config.yaml
head_dim: 64
parallel_block: false
beta1: 0.95
batch_tokens: [65536, 131072, 262144]
MLP neurons of a small language model. Each row is named by its layer, matrix (up: input weights) and neuron, and shows model dimensions 608-863. Each number is 500 + 40 x the weight over its row's rms, rounded and kept within 0 to 999. Numbers have three digits each.
Before each neuron's rows, "fires after" lists the tokens most often just before its 100 highest values on Wikipedia text that the model never trained on. A number after a token or word is its count.

fires after: "a " 20, "the " 16, "-" 8, "his " 6
L9.up66:517585516503488503501410481426501497495530493520514417536472470514437479481475523497448474480521486597452472436469501496430540446452480494485497570502580510472489515523505517466507429497510512485539529441473485535445454508553447583491455480514518576448546482483539464482506525539435458477506490503385452523574481470525446448448487547535532467460471570494525458506496556524457503504496532530487514524555493497554503518460477571542526458504517534489436451510434594505532441533507432544439566459511523452545532465500478473456544473496510464534429518481534488517491510573491493485412453478447507515463558488448484520554479551569391501552463514526484523507507527514548501471546600551463548466517450453503518534467517483579438537516448534500495504476471557554497463535483606

fires after: "on " 28, "On " 25, "| " 13, "\n" 4, "born " 4
L9.up1528:546527480572497544417484441510502448510530434468428476478464470504525483480500478582530496514552511497524477543518515468535517581552520557509529473523532555507504463483513488547522558489472582506486442481527470480504478494505509442481516536496443476535512513468511489555504424546531478476487460417556516479497430500451443432490495477548527499433499499521478442498459521515470520531498460428527480504479521503466505495576481511564445465449477514496533417555480486525470480516471512507432401510556451450478482531470516523464517454515522506527514462518485467424446537563483465501498516436574510412497518433488480446566457491550421515513509427549562489547492530490548536475502568516549559501498507481572468470513483487486536470438547530448499480520526519571453582543525507

fires after: "the " 66, ", " 7, "as " 4
L9.up2041:492543539502504476454462498468464551464509511486457488490488518462453520491469499417568500453499516552482560450502508486438438499427461553436456507488445533493509506448497450488530500493573531501510511461538473483461450424520588594487476537570523511497511531507494539487493470545527544493491437587508437516558562498520470510509526512439470499477517483465493503476558421456545497580573496491473518535507428544506489537475613455519534450501480422494479554520552483553472519496525585515464411465451537539523488449498581515462518468512494486445570554495473465461446490555536463524461482442515467502486523555578521513452446537555461466474528402470466557489447484560524464481512566578483437523480534510501478494489484579556474435542530541527459498443560441465472499477483451

fires after: "June " 13, "January " 12, "October " 12, "November " 12, "March " 12, "July " 8
L9.up4077:511526499527543465499420513540538532451505528492459402461572526553523553520447513424512508477467441527544492490516499488503536492466487530532551488443517524404468556576510446498484472496453563514469517490444447419500467420545457515504524484545446490494482480453583529519447542481563479484522511431509476496475511452431596550445501501497532455481428510528531527505498487511551507448535552455416515543491519539506586517458521454530506454523431518569582533449520509448472463450469551523509506510429518450456509535461511359455491484538571549569510475467542455503481485482518578436510556403505515500495547471520532426478480445490500520464529520437501514520529467549485518539498438549589477462489520517555507450570539467511469520508496489463487461552492494493457521500545520

fires after: "." 39, "| " 24, "–" 16, ":" 11
L9.up1794:469499527530579544466391491539488472511421488465488479488447508466529597621549462492517530556462453487493457483573455476480479481491519452476484494493537520463487570563542424515466547455579496521503500437554551506512451525572475551492507492435508445537455533559506471433550484509491463558532494507494465498550519513442501481485504572519473435481388566478533487495486545508476567614492524478494534502496592516539556540510485520505469482509467598505503523506507514467432514524470542529548425397415502511538428499546488558458542538478477480516481495509499456566532486451484393482552508485494469528586482403484542449440411483488505449497546496489456455498446470475452510562500466460506458480438506551536470528503476499558602497518410487520495509457476533539578537588522519

fires after: "\n" 62, "- " 6, "ine" 5
L9.up1097:542608499446468453467557581481527519481480535412554540488423535469477547439496550378511552506469512427523466541525504493554533515533503519473519465550452483451537571458436520497503499511494498409493481496478532551414446555450525464493455465564553510571427515481481432520521524535523488541499550525477539475502560521473544492452473484497506576582522513528514555458500498480569526551514535507550438477468498488492490560548512572543516494423525520456482486439535481513479518591481513471488477437494501525508501449512499495509544499520465483464521458486521520491455515562519462462453496384558434547524411520470560483534473429540514557468461542532522516525444475586535524485539524561484463493524479541448477481445521546526551489528505504623519497485501439541515593553578503

fires after: "\n" 39, "- " 7, "\n\n" 4, "ine" 4
L9.up339:523515550525553455518500499503557543496506448521513526526449566511500580423503548460472500464407462498460547518533520486523544494482488492490460468587480493554448554543554472499485468474578546483496492501503433425500588403521492451477547509512445404471491599509526518452513528461472486527472541395462474451451584579540505458537501488535511491441498490477492491535432503532532454484512532467478489525531454506481460532497481441553493502500488501426470470434548492429477526597594469504502435524461519480494585517512496502433530571429514490452474455540526511524500508498472493513427474518524489477491463470486523533492574526509439441526539522553507461552493524471469499539479456487456514514463553515497461486530529474502507563510442530545557543489416494528463481443499424

fires after: "| " 31, "," 20, "." 8, ", " 4, "; " 4
L9.up1331:446491515473519569544518496495486476510508465534532544480531542494446516450483515551482527465469530437480521454521484444393494437531463519447436545507510445480458542481472526503483534471471452505488503455531521477445457483548526502463473563483517558446456531475538542492436465422550462410461464538524472506481528474475436413506431442551478529466485484455557452520454516518437507533502485458505562436503452556491454457527510491467466502453478527503469507476475475443495486462404531517565483460529507458500494527435547485504448528537579500481498508532504503488480495537493468401550461536586487491474504506520472432465476455505590519535536448547467461480504489428545489455513504473444484413558527566458545458521485463508560488418502456503506512477457531475395502537508508

fires after: "On " 22, "on " 22, "ert " 6, "36 " 5, "enzo " 5, "le " 4
L9.up3113:462417525497485467504466509505532427449507530467480505532417569480554470572506513477573487481477466463524507484476496549564528485511480537525444496516466519575464516574512460463510479498449464430545528489501515474503512524400477578446519583559506451567442529506535556482526575449514543495483536475562517555539528501461584522505460506477409504516496467457436528530479433512506504523486485522495476496457438479524483435507490518495571526505503477499530542510543589466446525546528456489504453440465462498558418465562474473466474557543520463489491469474562507530481430495495485447470523493441546482528531511523535574566493514523461474539522546530524529541540471484470447565543598526407460481573471541445517516443504442542515524474490473533440475498453414472564494517510506

fires after: "| " 38, ") " 14, ", " 6, ":" 4
L9.up3382:515454577518544488518493454535505497499544510456485476466418560545467522561534479479455493470554466483423517498498479503401513519427467512491431587502557468570473445542469522521537444467497589503529530433528516481398473425467497521507482517409443522505475485540495477504498501474512477551522511502480433582533501517483528530505437543494566455483545519506473444454466491463479501487496590378537539503481550509508513505550465523499509432556487526540491449556402505552513476527460500551478461467432481528496460459537540463457525529473524513552477397421540479490519503459498525502525503501540493496534498480604455454476495553464551546471506456579445513489494441574576468507490554487504555519490429462531482481551511478526525442526536555461518480517508537547471528544491551

fires after: "the " 49, "by " 6, "of " 6, "and " 4
L9.up89:523481462554483448532458491452468559473519540511549460550533533503454529505546506498558490460493580481487469544545516510520582579523553520528509455519547480477477530466428489487491464505516509468556514544453521574568540535524505501431515486483489475489455495489445509465499539482508509506516492544454575539494480531583516554522457420535506470502545568507461492437586443530494527559421487496519546541499515468512524477546531527469539561410492489556475549557459532473478492541435595449478410480609448543509482507441444483455501499466496492557462518498548512492512480441495491444505541506510486466479542559509472441516481467534520437562498452560483444538496510509445479521538479465513501467529489443510480492414512516514519418538487540509577394538505532586453494488435441

fires after: "the " 42, "and " 9, "; " 4
L9.up3739:530474451507491459451495482461457478537451508433511484525488527537498534467518532504470535506537471523546550456483526525490505459550419513462539581385450508489502507472481466499537470487427533485555526493519459465459536465558496531513509528465538482487510442442449478399481483440519427482505495495443524595573534560488464515456439506426485447504407396514486525408494496501471508523504465441550503517548489534538516583465478383554464416561476551523528505506509546484496440491526510523553467555503504482551497445587483430468492529461507463468562465495525441481495483529490577506505532428446507471512488518516557513548497394542527439513527539452487569519451537500429425464546553480486470482494528452417513478469496480481517395486549528569440551471495443501495525550451485

fires after: "| " 28, ", " 8, "on " 8, "On " 7, "born " 5, ": " 5
L9.up1251:498514510486474490536457458523539579464507513459466558490550458512554508559478450438558481448548529466520554498548564488435529454540507512511499531449563520524464500469533520511479478452485528462525444452536543476468540533523470532567559495491516466505468457434540439516531413549517493562489480467486541486423513502513504521528497509521490464480464538530478450462541526479513540551523485540457517490542519532437604463505558529460520505482532511503478498532490461552465517564543563445520430519515490534489478449458438476472492503484555452498476465528556445391477543492463465475476557448526485479491553549563460483481516489523514556447526569530503511550494518544503484499481525531434476532507443531441469544505438497605488513573497441497492528556536464560544511519440440

fires after: "the " 44, "United " 7, "S" 6, "Som" 4, "'" 4
L9.up2244:543524497590462515516530482493508496464537498515539454549532530516383508509510485550502481474458496548496537441493551550460514479506501477518478492467530504554412498512440529494485598478608468493526503511504520422522468515463448469501469514484513419452507574536590463532487559517482495505591506553526550483541509531490453526450536529532516457475484519553502508460501568457511496576427472477533523513481475508510424460504487506451482476545465507491486499548472540544446458498611488448519512511480480475522476503431494522569505533487538537504503513487569531555463460517533484493433530518509455524505534451452528423521570449486495486475512524504475557539512523468504412489470451530563516480532496486448436437557487505454489519481550611515476483536511514497603519544514434

fires after: "| " 33, "October " 7, "200" 5, "K" 5, ", " 5, "–" 5
L9.up2996:543474511510496469538503555509438504532464507529461514496494424605449435493502492534479492513443550471461497466521501524572539521483523513438505517419503484504468512509500404563519549486532435535541565421449544533454477519488510544527472571465530481528510463497507512484508480511507552495583485434539548477492535511514518487446534502525509529465539525530477485558550528414491493505475475474518535465519479503452486490543493492474470528491472519541448507472504502498548468595520539490477524507556489515502490514490527490513469518566556435495507510469494477548503458553448514506455462472500468491507491509506483483510443515536496549522463492481526535506537488467465553481573564447528548470521522549485443557525468514552580497547469545576598446463427543405547530496528539

fires after: "is " 20, ", " 18, "as " 7, "\"" 6, "a " 5, "\n" 5
L9.up2613:549501521539494434509515479501480566486516551457535482512502510491447474456497509518550450535530455463536491502473571514487509462524464494524525594501537487477422472403521495409455566570485486447536454544504468471499540567559524518565482543477525588427496497548517474438506468526446498460504489521536502469555452435468454540571473484408568497500526475520476477469517567478459593523480495456514493518532547531505511527479498488517531487398496507454472557475496501506538484571506510479475470468504450452471535515499484454476643438499550534488463492527486447491459558509471474436579542460510460572460539448516498468479521606521512491528491538443432565468534488506416533467515492525531566473520625500503532485578459508518498578592475484553477464469444521399440497459533565

fires after: "°" 21, "′" 15, "-" 10, ":" 8, "+" 4, "| " 4
L9.up557:541486546562499450519566526553452484550543486563537515527552538561523551550516548493475605492545490482460476508564481532501476472463482498493460506464554487521512489447510523496495508532645583475515484481491470532472489467470466448446538430510463479506518522477483425468528493469483471530611547480478444528546505526455473501482560500573560463473511547527438488471452462525520528585522432427511472513458530482543529502501512480443539485478516498497443537570515607536531527510382510439475497494456543470581500470519433505521445533578544447433463467464535451471436545599514429428533538502483510472493430525520544505464487438513446481520509505425479454546504453479551461641482487498497546495482506449545502490472548451436510574467562481635477469503576433516429432571550483

fires after: "\n\n" 22, "\n" 16, "==" 10, "8" 6, "in " 5, "== " 5
L9.up1762:494455467528435467445507546461523510542463488511489479493470485437505541528463452575443481566501536480487472523473472469512520527575523549502462521532489564531501526504498444497500570416545518554523507482555549542513499484515460522529475521538515520583530534571525502510483483448433505453540500554462514500523486471532470545504422450511512462594455519504481491582545511481472551482483491453586507445512567457532454496482436429503537502483527560505524459511566517482456499490528441549502489483499436452514488479571435477485505481523450495530456549534466509459478486537516517473515562518457464500546436443487419535474432548511462511529523549554502485505525498459466501578508502431513468484439460484498551540447497524435501517480546439458469540476472609454492496573589468

fires after: "201" 18, "200" 14, "202" 13, "197" 7, "198" 4, "195" 4
L9.up1174:553530525574457511484516462611504495491537524541564509495496471578482493581531463518466479572536532502435562520485505609472521559537428531511509529479431470439493458461548504522510483531531488525499546505498493529449476501482511444485478523480502451471449524448476535402531571554507506445499428444515430462424483545444539493499537552458464419489492465505543432506523481500461568594516498516533588481463543553441502554473586529409523451448445426476502535504527507492503426529480479486514475557509583497490473527476493445524485492542452438475487495464534431457484558493488421498514497527537510454527507495493495421503553497505524469495477557442460581564528507483424511464465579528460477532489556569532537553541529480528434525500490467473536528454467532609508432570519542

fires after: "\n" 44, "- " 6
L9.up2812:447537522517549467480494431554528507490564626446443474509451520528453542538479502496517468465499474455473486517454494538533477459476473479448533512460570526520560480493452535551493549457522512518478547499506471566482482496545508484500521439453504513455441445508507536442498516515570594504454483604529520515509555571450516470441429526494516478491504545465514504506509573498435554416448517548491548446462541523563480444530416544491534515549461438496528484529443575466412451488511532531409533508514481468527502446543489422584487468525539502516567498414449480505524514513552464527533549529506443518488496510516457447522489458506449530501491442506549491527460558528518532401552466563442578437511535553459485483488478547544537481491515511457514492476503457542467515501583539

fires after: "| " 38, "the " 16, "a " 8, "is " 8
L9.up1383:525456445465512565561516451505538572491497485512499417592511510497525498553528502548472478500479532424522512533483518507473489550424443531509499517550547503520471536444476455489506566524506535441437525500555538409491480537504524488538481506550498499506513478486472500549562479480520524508447532506509569540512470463545521532540365544520456506484537501487432530416559557480550515509564485457506452511433504488574482457447565570496545497405549538464482515456482521498460473486449501490499357576541441463484453449564503514488436554465479526463437486521470491474494462531518427484499469503506463566509552480548478475536448588554499525458499493581539538411470472516492475456517483453456589518484524528458559525575448461483537496496453434540467588565535483560480488550480468

fires after: "." 16, "199" 16, "(" 10, "197" 7, "198" 6, "201" 5
L9.up3546:468542551526481379530443497527436468594460501561513496424515516545471461517475537544529374497520512449464468482518431576513542565558496432505416450457494523497428541494560497570425453451456457519550488483420514467514507432471368468464519487440503470560559494543566355529495531510473553473473531440549499529516523511500482496458538452479522468550529548468501517543454516479492425547493415537527470566534464546533478496543422571486420570507628531533508462440471541513509539506448520566510521563489534453489521520470526517454513451438414519507491502523490429478464434433512572565493494527450474493498448505510484509462553509498536546467542461443496476485454495497615443495488513501494468517569526512564513540556525493451418489445513449502573516449462574509507548512500581

fires after: "(" 32, "201" 6, ": " 5, "; " 5, "–" 4, "192" 4
L9.up2780:573425516502500503601473471547495555549468476520477500492511545478541502521620503519412520427538473490530539535502524536523534560505489436407557543479484516503464496417484541561449428474469509487534527542545478457503481508480479489525534448455563522543522494501470456494464449516457509519508457483491534559519523491538489463513500473517478545479551525551538554542489571557499488539460514477501512505539540465491519455480552538444498512439493485517503470560537544545495466443504538546437526444410526491514438463492566472492495536499578475475520503512510531472527495556560596488491475553517503477555442429501507549533530512530559594532494541477478417465476466479547540567500343521509480437558466506554499500474522529499494518455526523507452472444521501483511503491532510